{"norm": "rmsnorm", "norm_place": "pre", "attn_scale": 0.125, "tie_word_embeddings": false, "init": "uniform", "init_std_o": 0.0116, "weight_decay": 0.55, "lr_head": 0.0081, "warmup_steps": 274, "schedule": "wsd", "max_seq_len": 512}
MLP neurons of a small language model. Each row is named by its layer, matrix (gate and up: input weights; down: output weights) and neuron, and shows model dimensions 32-287. Each number is 500 + 40 x the weight over its row's rms, rounded and kept within 0 to 999. Numbers have three digits each. A neuron's up and down rows have the sign that makes its largest values positive.
Before each neuron's rows, "fires after" lists the tokens most often just before its 100 highest values on Wikipedia text that the model never trained on; "fires before" lists the tokens most often just after its 100 highest values on Wikipedia text that the model never trained on. A number after a token or word is its count.

fires after: " " 31, "|" 11, ". " 10, "al" 5, "im" 4
fires before: "\n" 51, "| " 7, ", " 6, "|---|---|---|---" 4
L2.gate191:526536439503480462455507510585465546472573482412455524473463407533474534487477454486466481467538491564507573435438483477473469570464512530509462490458508559490479482597463469519561509497461541556477456516526473508434502447420554497522447555434501542518451537508446509446458442455537503548523437494512538488491465528561412559539498516527436471480472457551577519521537464473513465404482481486531502461510484502479488500563506486526525560488509518486515534472446544505534488454532457435540490553493559558454556548495455528520488516468464517503509536504514446540553438539472545496485490498476544479522385492498476431445522505524546543521445487483498481493554478473528467542494572470463479476437480472517452488545520465523470478515479504460543570435542512570538535448528535
L2.up191:523441477557544524473468505491519496539459500472504513540522484539543535558486438526507516509490535459451459517502498439552456471590490514521585481514523438492501456487443507544463389543558544514511469483486486495485504494515495516542535484525533500494483553453424618560532493538455455482465478523437518454558517492498535513512487470469464523610522538530462525440506495474457518479507522488430405546473485432517464469482540449484531570512490421497422578533567514514541411497463519476497480455496510529423544523442445408563433444492568513379528536501536447471499502581538590488501454459442526547488532554538488483498515527495482499497490448569505468511493466506466550537494495547466545478466535495504435517515454512468523534479520525512547543469485456533439473477553489
L2.down191:514554468467486432445479480506512534478552540474429483519513454483505494488530496581537477471561538573566522471511519508464478517545484451467498597507459505475540535528610498523461551504538523482448503567492550519486502567548483551531543513419476432546577458464474553462532449533485500505494456491501454449461491453432491563544519550503467469532514547480557480515444442531495449502483559542496615501483534493559482469428516551491509539540516537492505464536486500451570540496547525469464477512430510464511470553492550611520552430478509525504518489498574427524536530460553496510483523453520511444519449513550481565524535529552524577518473573531508533451447479502526484458507470502523444492463528408506495513515459575506501484480502554526471494430442493473576488522493436

fires after: "\n" 17, "man" 12, "Le" 7, "1 " 7, "was " 6, "R" 5
fires before: "ced " 16, "|---|---" 10, "er " 8, "ue" 7, "|---|" 5, "er" 5
L2.gate479:490484465502480471500529517524503487550444523479482444530517544553563577466489506509434478537474483492460537509517484432553462461514450455412494472477554495571540490536524529487485471482443396546509431468547470474483462522485450463523541539468449554481507534499510488408497473598483490509518542551541523461517489499479523457460508556496490511451529510473428484534517514499532483498507501530516460439594445455554502496448430415525553527456516482510471537459524546483499543525549508509477501503412487458439518478534481514566540482440587493484527450509412460561500500525524572440433508505531546490560513569500502538529438515567482556452543521473532495516512561532495439519478421476482486479532458486554453537497510526505470528530441503494456433507565451458468552477546484
L2.up479:534468519437463505554504465500509443528471491452457427437443479552486467494455453494520500499506564445501514525491470506517473429518486523535534515432576553548446519465449528500476472519481535492487536457535484554504509443523563508576540472512507481513477479460433556443582510532431473471511439545501541524462537488477571469486478501512514496569377516444565488525454406470521532472431504533524533490480480439486523572514520449470450540471471529522438577462423492453455466441509496512498484475598492555508503563568535454493529496516509482510555463518516599560504512508487536474448520464526459506464455568568446507471539483557537485473514561487473515471468544460487480544463459502407529535530531583491532587525511389532478510543462528460493578476478525527540517416445466
L2.down479:470442544443428474495522488532532461434495532525540487455478550518530500597491532570521497457474506470512508434431493472526486503519405543443565413484518529450481520519447441508495496485520464563516529555436440467476528536454466499527498496492525490449494452530496426491475537505515550553491550467483485415481479519415573478483492453542530499556458584524480473526519520541485525526505470455493418440479447512482491565493508471530511509518467493457525449524575549475500453493501419510508527556538488508438512492492513484567476471519519487486525570612502536507562429505603506452454543474559471558450501482523543489468516506528506497562514493546446491519458483465450546498516467538517496526402454487582470442487502408595526524504524436540497417453494557536538448492424576

fires after: "the " 22, "ro" 12, "Sw" 8, "Au" 7, "a " 6, "Sp" 6
fires before: "an " 24, "a " 11, "ian " 11, "a" 10, "States " 9, "an" 6
L4.gate257:498496584534489514470490493581547453463503541472437499523500497494505533499481439549484473424423510515493477470483428533495578400481466513497491560538497551491549540474444454466520529509420465523486571502471515467496481498525469482578531587527488519496537548480501551550452551525508532534406443463543515518451492525512447432570474443491501554503530486510540481472485495482532519478496537540468492512506446425503459431540539506478461533530489474527483467517500545512542504546453523504449528489496461436452467470509407498535482480411543509407514570463425497498521473484482451467536475580486519461516500529549502591547510384477534527507484497591433482513494547549564474490471482485502466444568513513535499505403482545456526479526522537543512502482532501490531505500562533
L4.up257:511509454500527508534503472538453485503498552526463443562506457507501500464532476506466502511452513485458460511485514496433388561463543483443462478535526445496534522498500499498485424451450445575416525394523535448484528529513496469456566506493509424511519574500445470503543517480474449475420526471486449494401557446421503489516383500556561501519516497519532508531433514545405536506519548485543488543492464477495534545504556485478464506501573558485586508493493452508497500500494577478513525478480555575487449543441509476456468505486505456507483455443598500471479534509504437563529504506536513464516476501415542529457538525470551509483466525521517516514527516478479487492474522501491571392455540470477499577519537532421494501410512536424552513542442443474513504509506545
L4.down257:498535521476557517509452496448479562473589535566463426509476475442459561476439457515585485435447488450476519432462431537443437488464551522482429471492454515462431550515544441443412480496534489499481458448513474554517509441521479490388495434523521538496460513526513494525552468515504508397505550570508431585445561498475461521448433483488501517486497429521542512481393513573474488474507516484481498463483534524523528523464468524459494503495485529508540409498492474519503516458503537539495500510483527501531555535517411527492446449477455541529531486443549479482536523549457488520478492421519475488501505460494534521548484451455527508493506485495515447452497551574502527479465507463470536461549537549407471479460486476521521444449515480475500391460458474470540545491517470

fires after: "|" 84, "elec" 7
fires before: "| " 80, "on" 4
L7.gate538:517554483532520533477448549580469507494523506505442452432470512509510467503489532560499480486536488502488487568530478560517491566434513430498486460567552467523449447458504544477569545563515574473488444466514548519510503475494512436422537536457435470507474607510567512422479548585525455487501506495433556529447522436442501512489489510540444519535473423441479477465452559500564513476491524465513526522458488552574438543476523464503459458569492541527470503452486506519507521544535548454495450546425490535473501466429475548464427485440467510521597501441444499473446456532446496545475564480398468425465491456447466578460466482515513436505524493501535545470480502488504574463538497510438494516403456495541512490464515526481521532473480494523530498493452451542534438456533492
L7.up538:486525486417573479500482460462529504530470549480521486528484423469514529541500518531442520496499585463528492517497518540502482451515460582513518490486564500590457510506478449530484461467509553513488479432582590439442548454474552545543514504523491496517468486445468477503562469457474521473503526436564465451514529559462473549590506553487451509454557485410465467559494454571561517535518515513531538456533459527472515462487416460531590501505506565520472501512493489422527517495549486458459575474529432478462546546533489530487512512481546545464491512475516485544513557456476570504507433458526581476492478489440572524537549464567468477515487467503552522518544455469484482417541480437468454466447467520511524487441500448521486424470471510564500509497441451496535453581498517
L7.down538:580535476566444599488500493506403522494538598479537569426537570536556493447510538492531515484515435486451475493512527459556489543444517474508443478540481490466464442542495502455459475568485469483397488562528557483523523485423551473411582514580462460517540458524563521455447523478511535497478452513463476525459537461503485403494493500475475523484502364555496497489512505511506504550538516508521507498467552506469508600508513511457459485565472497572461511501484474445517474504526441498503520448519533549511531543569434534471485476487483509486582514400494442401516454529563507474441592420546543542482522508513541470514481549586478472506485501486458469529507489465538472494540501455471517490470521516519483494573561489485497508456513543536521505449582448477547463544514430

fires after: "| " 44, "I" 5, "fic" 5, "\n\n" 4
fires before: "| " 42, "ke " 7, "j" 5
L5.gate513:442461480491497507505550483501532498496532465486444501531506482548408529468512519485550528494539459562499455490560526523591557443509479553441573557421557502489506554480417501521510483573502542526492527540522554580529467503473543504487578503523529564479435483505459507531529479514569470499509504460503526471485450470507483431430465481487561507524512558450485463443563471529481468452470523531414446542452488450448513501511532446540436551444518446493537526520514528570542490503541459528589555510493546477546482548583504512435446497579528466445524466530560544528491451547445459465548453571458541499478518469464507491514471456489547512465512559466519476528492451530426508525425583526480436441484509476440524502533522484497483503584505590485519522527516444504513423552518557
L5.up513:517438534397563562476568483472544526478501552492473448469527488497514549425498513572498450478561475439510478501477495488507485571518509493548527548468502488433495481481466487487492530578466524506445517446443491465437432524533511512426520423506503419440524550472484449491572447478460533438441473472481484499455475511434518500518471557504477425470545482521538555446490516479509521471458517474562489545471425488468507544486474471470459497553502475471507516495515493531550428529481559494534508465514486450460463474528515542514540433446453455504495515448534402453500472527522504462506543489448490488546536559541465491496563484434464554581472523498536496542490500486409490430487519603514546475481469515538493529500469533473483543556528467502548517544576524541516381502484449
L5.down513:518524473457463483462568497475494502502483581479440566498574443525508558497574533519474524417477427475533532441524531511507428494452490438574391533424454471502517482486518484554513515526453517557502572518516552445514538506503478489521474396442527499512557424491520491494438496481474501464469529482567525532541567504477463541530522540519468525534480525485536455470500547469531530541461493487511426486577487505556504556510551493473511484491486501544419482545491527505485589576452496552486511399518461481565457498526537497497559526528463462485458522421475451448574411562478457531424524493481462526488516469505541442515533480545470488543515473494465501491577406497477472506539421520523493488453430482457439535480397484505464547553546457535522452503502489481563571470432475

fires after: "| " 56, "me" 6, "l" 6, "years " 5, "bro" 4
fires before: "| " 56, "at" 7, "od" 4, "ers " 4
L2.gate120:459488508577501466492438547447460479452447412486543493405498472490447561477525474485500456550554541502443495492503493542405516542511440447449453501489544512475481552539466529452527495538504567514475487528517521459499514518491464547453510468591472535537510445535470508487456458532534498506477425464539484475497400532532470548448457532407503565497506533467474577489494427487463487466511497560488517505505536427518544424511470544476490508517532471467539471489558466449475467517544499519457494541422438462513461550458459473516473505525491490509481484466522506469550538529493500552512510507483502553491495462453485422508564546495464437516473474452433541537520482544453466412486564483510558552516448491436529539433565462484466545509515443427488506523509520492459539467466516
L2.up120:428559479513497436517480503517513496487508497427464558465413498573516455531548495471552482466479518437552491548504532538479533461536491483442514519468501537510489490453487466442462559520489530591462530442495502471463542437526490457409497426509494599481499496557443443514474496478566547564544448481485548472502502486571508471564511519528457488506499466468528488465496486457466429513461538500514546439477550503484567508532457486568483483558548570535498428544543584550408471555457474446436513502496443462537457554478550542485484470493493465442450505530517450430448506469541527472572491431511500530414536520478543535481541557487468488581447507472516538493543521503416476487523511549566482538498483493541550549488405490485497538523556535580459461529431478564544467497487450
L2.down120:434483496499566487517519507488519487495529523493492494575557513488498544484447579516453462473505494486519558482467449542515578539480481583575493467530533455501536576532528543523540507558510530446507513435531418482551504419558477493527501496543529461530466574508546564544513478504471471531399492558484518564441585453499488512490434476496462534554520477510515487580540554460469531544423484549492411493566517560516501489532527447497561536433500530488549460507506493503488520516487464503512514505558495524533539499492439558520440548413517510398479492547430568467479449542523560498472525517498396463510505512536471527516502469574544477512529525521439500514548459538463550577446494481505439457485479487543537408542416537436573516593515509466562510442419517534491545456492538

fires after: "| " 59, "Wh" 5, "1" 4
fires before: "| " 61, "202" 8, "the " 5
L4.gate566:464480528570465515515475488530494531516507474465492512443524533574415485527485567465511546511461531492567524540482465498454555473533460504529477471458556453543483516514488463480497476510510557495507550472550453522448445515425481484471520477513548492471506475454511513462527542485453563476522534536487432548539464562447397457514515523408450537463427514508439554456525569507512581505472478509556483544472497490535483403521472518508541456479571545501573469512538532505492451497536538502476497484464430391499461481482438453484427493459471416452585518548518461518460535495503492483508512470499567526504526467529479559442501519563488518491460455513518563485486474524445498543496562465481437495472500473433437467456434479537431491484494500450505522560423567486457497426469583
L4.up566:436513487510547488445475492474538483460534528425486474493452449491424424510496499442502538452473519443557502456549434453530459473456518552510448460451496421457503522462524519483493540533556576528499553482554453554491488565494523546435538484459504482497440394582576499469575501566528424519595475412464500524454476556543506574439460506496488498528497557464444467585521492446467495449529455524429504479505499534513464424542551447474503423504448548454574485459459502509499536479487426547468464512399535511512507393466504547465561462527566431485490434542448555533486530533462479479498492503447454492541513452488572454506522464527493476537494527512480463515503471565519525527512514533486557483534520498483503457423420457504470535507450533539488485560468457481560529488467451
L4.down566:573493552513533530495483494452526514451511640523531519525517475519510497531513496471486451466499536556440527494446480506540466525461543514473487518537534601433557495440468542490455484490575484445548529483493551397494581503525505486508498518477486534452489439456537586557472442441512555456532519522488510514468533504512446456480506540465561557496503463543510582523576501480475566545612486480504417550517466512526579522474503482500529483467461515522585486432527466481519500555505494503467524482518443462549489509519502443475476463532531537476502453463527479469409468561512438457534516510490524510475450475521464558505445527482483481550591448534545473507449466509520529510587505417514464445489539522572616489542545540455498523518473498526503530498474533605369504476449471

fires after: "1" 13, "0" 11, "5" 9, "3" 9, "8" 9
fires before: "201" 16, "202" 14, "0" 9, "200" 8, "9" 8
L2.gate329:448458522446512526503467527504483514451494499539534506525456480546515495439491555542440489493490495533521563426538494440472569460484486511518479500512503448534544492516479550506441503555530442500517431588480506412442509558443559502487587496579471511511485504443577506469511454533434509580482494492558525623535510528463411469477580502553440555541415421517533460514498515525531492519542545554528502481493551459544467506443561504499516472467462520478481522480513471535466478484501511489488560519469479490512461473430504496464483534488428516427536578504567428465526523521456511557532491531526516490468517484546519484503426475408402552563516521543525465453491536575544459418516523463496461475461501456444524480511507445535530543492552522521506490472501470504479426552458560
L2.up329:515484526519469470544500517636510525446488518468550483495425540542430478524493460574601549472465525530493530455536496473434550525500563447481409528534449460605558489459557488428466542500549427445541541524460513481510529498514575533493496508497487439496494474519492518454494517450524500565488473429498463550559470454523530509474521532515519467504429469603551495486529447573519496505538501536470547505561545467513460493565576513541454518543563463429486528495484515485442435461520475527521529449473588470550457478465473575470539439549530535528460463508567457465435496502509494421503481497451567459466490574522487503475433550531443533478506506506507535501538532470521499524547542463535549505462542482501481511485548529518468531508557469546459512450526422557497465446483505
L2.down329:445461547525503548435529537502480533461554447565558576488509488493515449500473470489542511500484508476508555484416512474536509486461482432480506457510479515504479436554506505452515462583455450452479513559495535467425421541485477544488493453531512568508484443494484447471501489503457485500555496538543508471464438438442463512510522516546516501445535579544544526503511487484444545423511505542516450565505532489474432489506524536441532500511461580479497440535472550517517487505559513508460563500518433548496532518533471495485556506398450487518483476470504522515488480560518512522441563524479517523533534547425489519507464552543419461471447479518439511538496467458509415412440480558489570456465416452571560493492540472527553505425522441509538453435483473523474472491528566

fires after: "in " 34, "In " 25, "St" 6, "9 " 4
fires before: "201" 27, "202" 19, "200" 14, "194" 8, "198" 5
L2.gate349:518466520446545506457477461612432442430532501530580502602507467555454556462507524496424502444493562541500479420517508468575527475437542557421547518476543521524470554525541520517529442485513523528526523517477457430454459473514492536572529500480518563437472498443520461481516502516465516512445535435529539477530500527533526474527506483489538471475452465526530565479546437578531439465608505481433541493584476522530477486475532528554471482515554490501472463465502542508462470517579552483506492480552408540508534503467461473521478442552506472421484540417532478557477577522498525460435490512471553444543502472546521460490570496530540510440422556443464544532543502572559523465497474423483561442459550456506493535463546513478519503444523571544510466513501413495480483473556473
L2.up349:510590582458504470567438492477491471481530455545486587525524486489476534426523494516514519489458514490568497462430463489541466503526577451489518455467453459535517596456462493462584451466531508513533480454498452432525520488560497512500474563482508479522467554475503476455551465451504502416511506480455446569527591522460485510511476505549524511533476553461529461547496483501461551500509556439507439410478456450551490517536473441519470520531472528543499436561531439501487538452522539495475549501474522482486534460500504585460471526512570567501422563446429459420488528538496537507462551524471528507496537491489463447567467458479540536517501517462565519502497564517574485435560523487466513494498512525501442485463507456497473474432530476518459437602508500545467466529556491
L2.down349:495490539458524444562491561484560546506523564488475576526510448506559427501472513507482534491421481494494496555456523461485534477479469493526485507473519487518466480481544486492531537464553565527452477559498509506541487487476535464467467415517493420533583424481536484489536518526506527468534475597483464561505538512532478592549631467532436501505398539526508586455421536466460584472514457494483462428511491442449476545455477482443435510494552466485512515601512455467498524477511508487504520509457523474423559472502567453537499535447507515545516487508511555478500533496523473519535474447515513602442491527452521514498444490511487428479538516498516468463512470550476514476511515474458519572454543502508552551482517503562478481464535504505507467548504539611524518552497470

fires after: "S" 42, "g" 10, "Mat" 5, "previ" 4
fires before: "z" 29, " " 9, "th " 4, "ly " 4, "ing" 4, "ov" 4
L5.gate222:461457446500457519450491523547526466537430543506546479476526461527536514517515601486455443551477483468453481461458462479509501533496457561567548543495524468453512522491469452501541538535457482475531436477474509538491542418517443486480422527468520484442480543554535436423521528454545523504452450543530462470431505463549545407544537480449489549415550497536395541405440437460486476484487537524474518494489519499542401510470468487568515517528436446435468445454481463472580530448525460471568533491489470411437505513502487527486518451483480451457496472502421488482452498537476506495413532501555585509509498494471484535516485489484541475477536464423507552527523515587442497463489511574581559539516552502464466522570488523446438486535528466468484550471533550568437495526468546
L5.up222:466523447479531478454435551505439541514504522507486493499528456493525488533471524611503474503526529482471457532447505466478530612405482469485474463536475485459469510534523480521350553517454460547508514541509490493418461466435533498503468454503479504455494535453531444415532565544465530489453530480471524504468547456549508511518542506477425518525553493439457534386479518422517486424473493498528496512518538484467495534447478484500500404470472451544477497505435513512482479503504437505511518567538516436563509536467539488550413538518512555473547515514468472503525484474531588428488464537500528487575469575505474452528490569487445528485480498555478480545455495530476472533425557525507467519531529568470485502502436542515475475459555492569452509572476502458510497521566473
L5.down222:501514495407565575497474503468475534538489395538549491436477455533449481454460507437487498417439601489501501444506497572506491552450468448503478408523462571444545493480515542551459498419490543406503546543454524474558444529440484440437505548524555533491506460527491496458493484533453493545506548489491500528456470491484447506464586467566480522500464487549415507507495496513493443519514438563546488527518438501493531502497493488437406472554477552529508477455507418519491499475509464446483432412480525526510459492589505498436553486518530567555552447504542494452467531596374455520502486485490492595581570506474507500468451467500486517531484513475471500460520536489524461577483475498442494513531495521521498494526443456466541551509484502466478558493530445515494486502484563

fires after: "|" 69, "|---|" 19
fires before: "| " 57, "|---|---|---|---" 29
L10.gate511:496496506507460469488472466596489582461516477472479452497476578469440455493481565474464561502463543590502536536511399483526555461548507526449505474466483515488480489509480411494559526456518537508511461477523462526427445505474543555473554467567524523587481491504456516426432432508462518511443451490541524531459478490542517464491478528512470438484537543458501556504453418517472542513505489529448525526454538525555576404529504503516415497498509517472496482522483435445453509483490439502428506552478439476565445488487472523557465489534510478496510487484510425444561471544531552380466503501530515453508493531449507499465593493441474474491514465490458467484458475495500504479570522473486510474525542478455423474480534470497518424535473529523521491471430461559513437446427530
L10.up511:471550491538498528518520507501487518522502458484476497475503492580464481522480503577541476522563470509553417470553550491520540464517541496524523551495503554440484420492498412601594554425530458512523473497474481465507494416496443546559533551532421515438453447506524476461460548455472557544568406549484513451524529470481467459545452456491445543543472564534469526475451526507552532498511430563541460516527525490487450468503435466443446496495500508486474445507487485451456449500518529557530499453525472525548465519561460479522444515467516582439534580504438434520494491523530463400521485432517493490474512444433539490534544410477534507446507530495482471502463565513455497550553524539505496483454460454473494478525514475530510538460417501507489516461449536534436494539495522
L10.down511:507495452487510536555519429487547449519500654514491391531505582462489482540516493448479462505522481508459472468536513507507582486537430521471507484408453515540513479504528449513533519481603485557542515496529472492500542468501523517492483518485546518492517494496498490445500491531559507516521455477504631432559509468527439433462478471545485449515547457551467512512503460560493459514496550547438507433575534522495481507496510487519525508495479539465625490502536448480588478531518525492517524514435476483501494545498460489531509559499467544491504471497455409541506502473692496515495483497475539482481540484427495451489550530480458424482526511487543463502467497465532488555493515473468557531519547513449528531574521455451574487508524441552511478456467442475516447529468543

fires after: "|" 63
fires before: "|---|---|---|---" 31, "| " 21, "|---|---" 10
L4.gate126:480548477549513456489489521523495487607588478505489554483504519532533563490504498502516501512495558485450553534506507507461541489480535530539503497519523549508472477491526462447476479538415543518481425470514502536438442481518543561508583423499515525560552551494467423388553465498533479573499535482516542475446487536482523426555494541504451464501562508533544497575498472465494483517553515501481534498501506485523440562484434472463526515512482452475565474486502470482445535501509537473523470466423540439474431515467471547489494541485543479533583553521452543463498489418482439524547451547467553436511462569506550524562511511556544538546478506540498512483497526506566424521477477494472464529476427487600507444556512443444460456478475471550493520453450439535465410479532451
L4.up126:412482501481542546508488588462493476431574452526435491439469457470543515490470499454475509548510462551464511505528464404455588458446584550503496437496476527488487538496488439468545459471450469509411455448466510508491500510489507492527477549487539535513503473543534574459426547458512563488462518541539504551532577399444477522496478495497458529495530445448472597526615490429445442506572502453417470501433466512459454471522549527531493470485431454477530555527429509487551482542506487509437470512507432499542493539494503474467522450484560516487544568556556486487461483496516481427508526435462478523563489446465438486532475573461466544501608391504546478499462486525508529506555511420474560496481518480531421469515518551500470474530490460525512468433577526485471543478515538
L4.down126:493566519551467480433558584517521524526515484486454531483547506506495513486415500410551520448520452461484471531429493522473520455479509520505484521526521527517427471446584478544559503566459424501487452413503559490448498515505458565515474494442478585553448400471429483427529523527482478498486504517554455511592497587536398455470492481541594512516531498519472454494485490529507463485487475516563526427513581480499529507525506474465522490412539473504477539482518554540495487569489538454474442500525497519537507490506508524440567602531548521504470529532634492492507538535356472484521513509466460444534475493431454461501505512518532529497497530495503472499509493486539509550515523474499545516470453520476443493463475551471564513524450517524516462494468490543560597450518512

fires after: "|" 38, "|---|---|---|---" 13, "\n" 13, "occ" 5
fires before: "| " 34, "|---|" 12, "|" 10, "the " 6, "|---|---" 5
L2.gate609:472486507425569519461519569537491561559488514458505477491469477573512504453512450514443470472487526509577501466528437473536458431507506500429514483424536509474520550569532486515438423530436509488544482472521399524498489527487520537529534564455498527538537514483500498457600443494541485503529564569533504519442454461510472469507503521413489543535485534509419511517534489503500518474431582463473454482484498486504427502512472545487402557496436469520445522483521457532490503611506534545498489483533458442522562528499490474475450449518545500478540491520485548496519457565532432510494487472533527483565488489574469564509515531530467544526491491554578445433524491606434513476506435422519522462445479532514478439529420487506579520557542501538498498480572517509504442552504528
L2.up609:525441520504515489540554511552477578457491503528468488573521482446480505503524434466506456515480477515530545546543428404458427475484489504534485457497411483509529529517589518530451484566526434403484485514552489513499485437504544494443436460451538449539592507529555468586455523489508502443510516602497516522508544469520514482457485480536549490450512448442456546473493495467407549510488529559559512500465515544436512448530485425529523525461455487551538433486478509433518488549536511542496536469529444451578529484548454480519450520512474552515478476514502442541578507509510478419497480481497574501497511474525416556513545549533525446521573466508510512525505468514536515499563533431517507550520459490559558541531460445484517546576471464479456476499422528532554545491508483
L2.down609:474485502523514495493502481525493534498523644515428591455536497491480479541447433456558514474500497496514493539575485577493532545541506438569499491483445499467491496481496482466496508542565480489488454418461523490496526519500524458407533445469559472466429497593473538529469513529463443499443543501521453411545490405551481535498468421523545538492524568490547501479541437483500435515467517488482448547488545504486454495492422504487477465529518449518478539544498535519487480548519489496580561489543487485529473518488500478603507508500515500458478508473456475537507552533554475489579516452555518476450439470513538536473523510568501470470544531459495479510496464426518508520561496567443479541506417493460509552496511536518544476442527417497491481499474520472602558493373513

fires after: "the " 51, "199" 5, "18" 4, "202" 4, "201" 4, "The " 4
fires before: "0" 18, "s" 13, "s " 8, "of " 6, "–" 6, "5 " 5
L5.gate325:527473505495456444519519511567404414459537525555548534543473497457490498459476490535547492520520495523535492459423484508476436526442459509493470582544542492516431520427531430485565477581526522477504447460512453513545459522457514483515518470511527524473508478479469529441520396500495498476442531527542561503473547426446558452457453501517519486481546489535474499552443520491450498509470546435547540510476464579540545436540465495523469413469441466474553566521535479537559492529481506520497551465470588429522486549489429534465482535430500433491523554501498509421564533445445515527432463468489507526551525499515481470467536506478501519473475512477441583558498583484500546506452553451478560464444532477444436495532402408550480461525489460469450481462495525597499528457523533
L5.up325:445473488503514429478510516458451441455457478509547546464447509510551478479586505475552554473502529489592563531464511461484462485530553441551535551534512582525422477475485437512530522490578508457459551499583512519486525511500507483524430432472521559513459467550567468460507473506560475443511376543465500458433461481553585508503540490518403540424499537520470529478532505440496522484531459453494510455465574592475479494456543546493450535473514528497513537478532430515543520463471521537476468446498519445483485489488470463484499450518429465508491486514490551479462487489515459511443424507481481440505529506491499412538483565469558498456525491511480498528479468509451486541476486502475567516492423506483515539473406491529478450493559553443528526542484461600508430447532479
L5.down325:508467520478541501458553531475561511557478514480455457494514533502512530517491484388514537501462528488481583452467520489548559531531542554439497555528517554521431446518533502456502532454541479576442515436526584438540486567462474489466507485535545501534531477454431535499520473469517476486525491518503530524526487515494514438461488452514450489500481476534503462576446449497462535434468492514532559512509530482459548475482442487517490508453450512495540543538483497466458446458480552478459474508498565502504535467461474552478591532434490555514530526532510550503477555478410506486509546519544420436499425528468521478499465473511493536487433534492443450503497518503515511545549441418451549508487466555513471535531478476567554477450515558511523530461536518512658477441509490

fires after: "), " 27, "ist" 9, "a " 6, "ra" 5, "j" 5
fires before: "ese " 30, "i " 9, "an " 8, "a " 6, "an" 5, ", " 4
L11.gate536:452498498516476544481384523502423499512586522420520487516475551447448545502477513397534512517468529486551412462537489488436524484516502486497458479500548464480522515479508478556478557475478453501533550551452562565445449561443551464415485453476426463484493519519446539501460490576470450523525498514434452509436506539438526530456478559538549498492607515446499499515500468548537512513551587382490560443461458520515507484484447502524552458459493532504502497506479506476569428496507556408497508483417440455464501476479450545452499496510480463465495412467559531453485451465501465466521548436531471556507466452447535510463516383481522571430529505505483492483495559471481527517502475469499469514528482514496541526454519417477422500522495467461510571427475480534473471519584435
L11.up536:465530436474562514463498616530551514453488469521510483556486486567510481470449548512512524418468512498522489465597476542494522491523468528480432556473534484552541526538511443520444482494517492543514466497466517440557467536508568456486458447468490500572569495517491500462503480568403428545475590508461452522424530478440505484548488493472492470520489470458487526490395496416485462428493484475489537533481458492522472518524474540441496482547561476443600545519527480541515526475518431491479475432446465488484545479474436541547415473479517513479499498526544499531539553436504469542535519555449474452513452486419490578413474451515575503549505559550474485526527543441466448467447541518471526469532491484450521588492485500451470539511427539443500503497531453465518484567523520
L11.down536:494418507484537520503531515496514475493518552542487457499507540450500486504541515493479502523483534568532579525448519503515497495538466526511477505550522448513522487566507537551507509417499525500529512571515464509527473527501487472517540467567602456518515482498448518517479421533522530545521474502455497511547498548475497479577510447474568515507476511494476495469501464504520580505487509443497474533577526454462448520491562489510497510476474497489551476514522499457449564502512474583499504549418524536536555555408473561511536429525565526447448504543491451545591511551523591560578478487463493436488501498490436580488449437546479533568499492497459456571526470435542510441478433465494432520477485449498430491532500439549501464470481419496493496465529513521524475440540492

fires after: "the " 34, "198" 7, "195" 7, "196" 6, "199" 6, "201" 6
fires before: "s" 22, "0" 15, "s " 13, "–" 8, "5 " 8, "9 " 5
L4.gate416:482451569564483501523454530530484522479460421485461481541471493496419516581511480468503533564488536417467507440476439457517489436480462570532491516449479535449514438498519501508496503499504490468468528452575495479490496536506467450537510520485525526513518512548478514501527439446479566494560548506514561506419450440443535524494484476494446439580488553498464496515511510513497453466462468470524447482480514574522506425521521526436436547441437464473467497496515440517483525476480540565408440474450511483517456484540443502546534438425449447502498533515529538473528566482466447571466520468447507564508450443542553439513491485483528486524525464446434544508550509454500486461525471551488510510489565541472454479558421554478517468593473484494456523441585476479501467484516485
L4.up416:449522494474520461470514482543429420432544471550523523546539455524467543521529411464474544460526507394523490459464505577543457555516516481492540475489471433544462454464512431554476511486476518544546466442473449417509494531457570513556528468496476534543554475511522424517542493481421524412496538561610508431483540500532466495479468527460578519471481503509540525514530500434565540451511468455445492448470474497550563502554538474479494476493515541499529510541492498452507457546474433552476451458536537560491538527501550465502460449560501482510564505494488533464458466546456430493407491444494498491567545562476485440429478555514553539507527450461482491544464515457498472493537497430500431538433519536453480512539509549506443454568488508509465439419508478546521512503447477
L4.down416:388523568550419478469475521538517499496498481470572440481529466531490541478444502520488518507485420501487550527418512500464535450470519478481385552542506542489480421505543465479532510490445491521457478504442560413469513481583473512479502440566483541529543452462490516465429512482539490427559471476530543490481457477488462514477494522493532495507502523443548454461449505533479574508504509549505522435460544538492528571493479523444455489470399528514495602566485574569459468465455511520496417555456475461561504518524462535509461516480531491477516457473479489587599460440459516467527502513533545445537510536478512520504505472552464510502468488460494432504453510519548503538535505470508519512456472482517433549563486512494569439534462490560555487535446505560484501495490507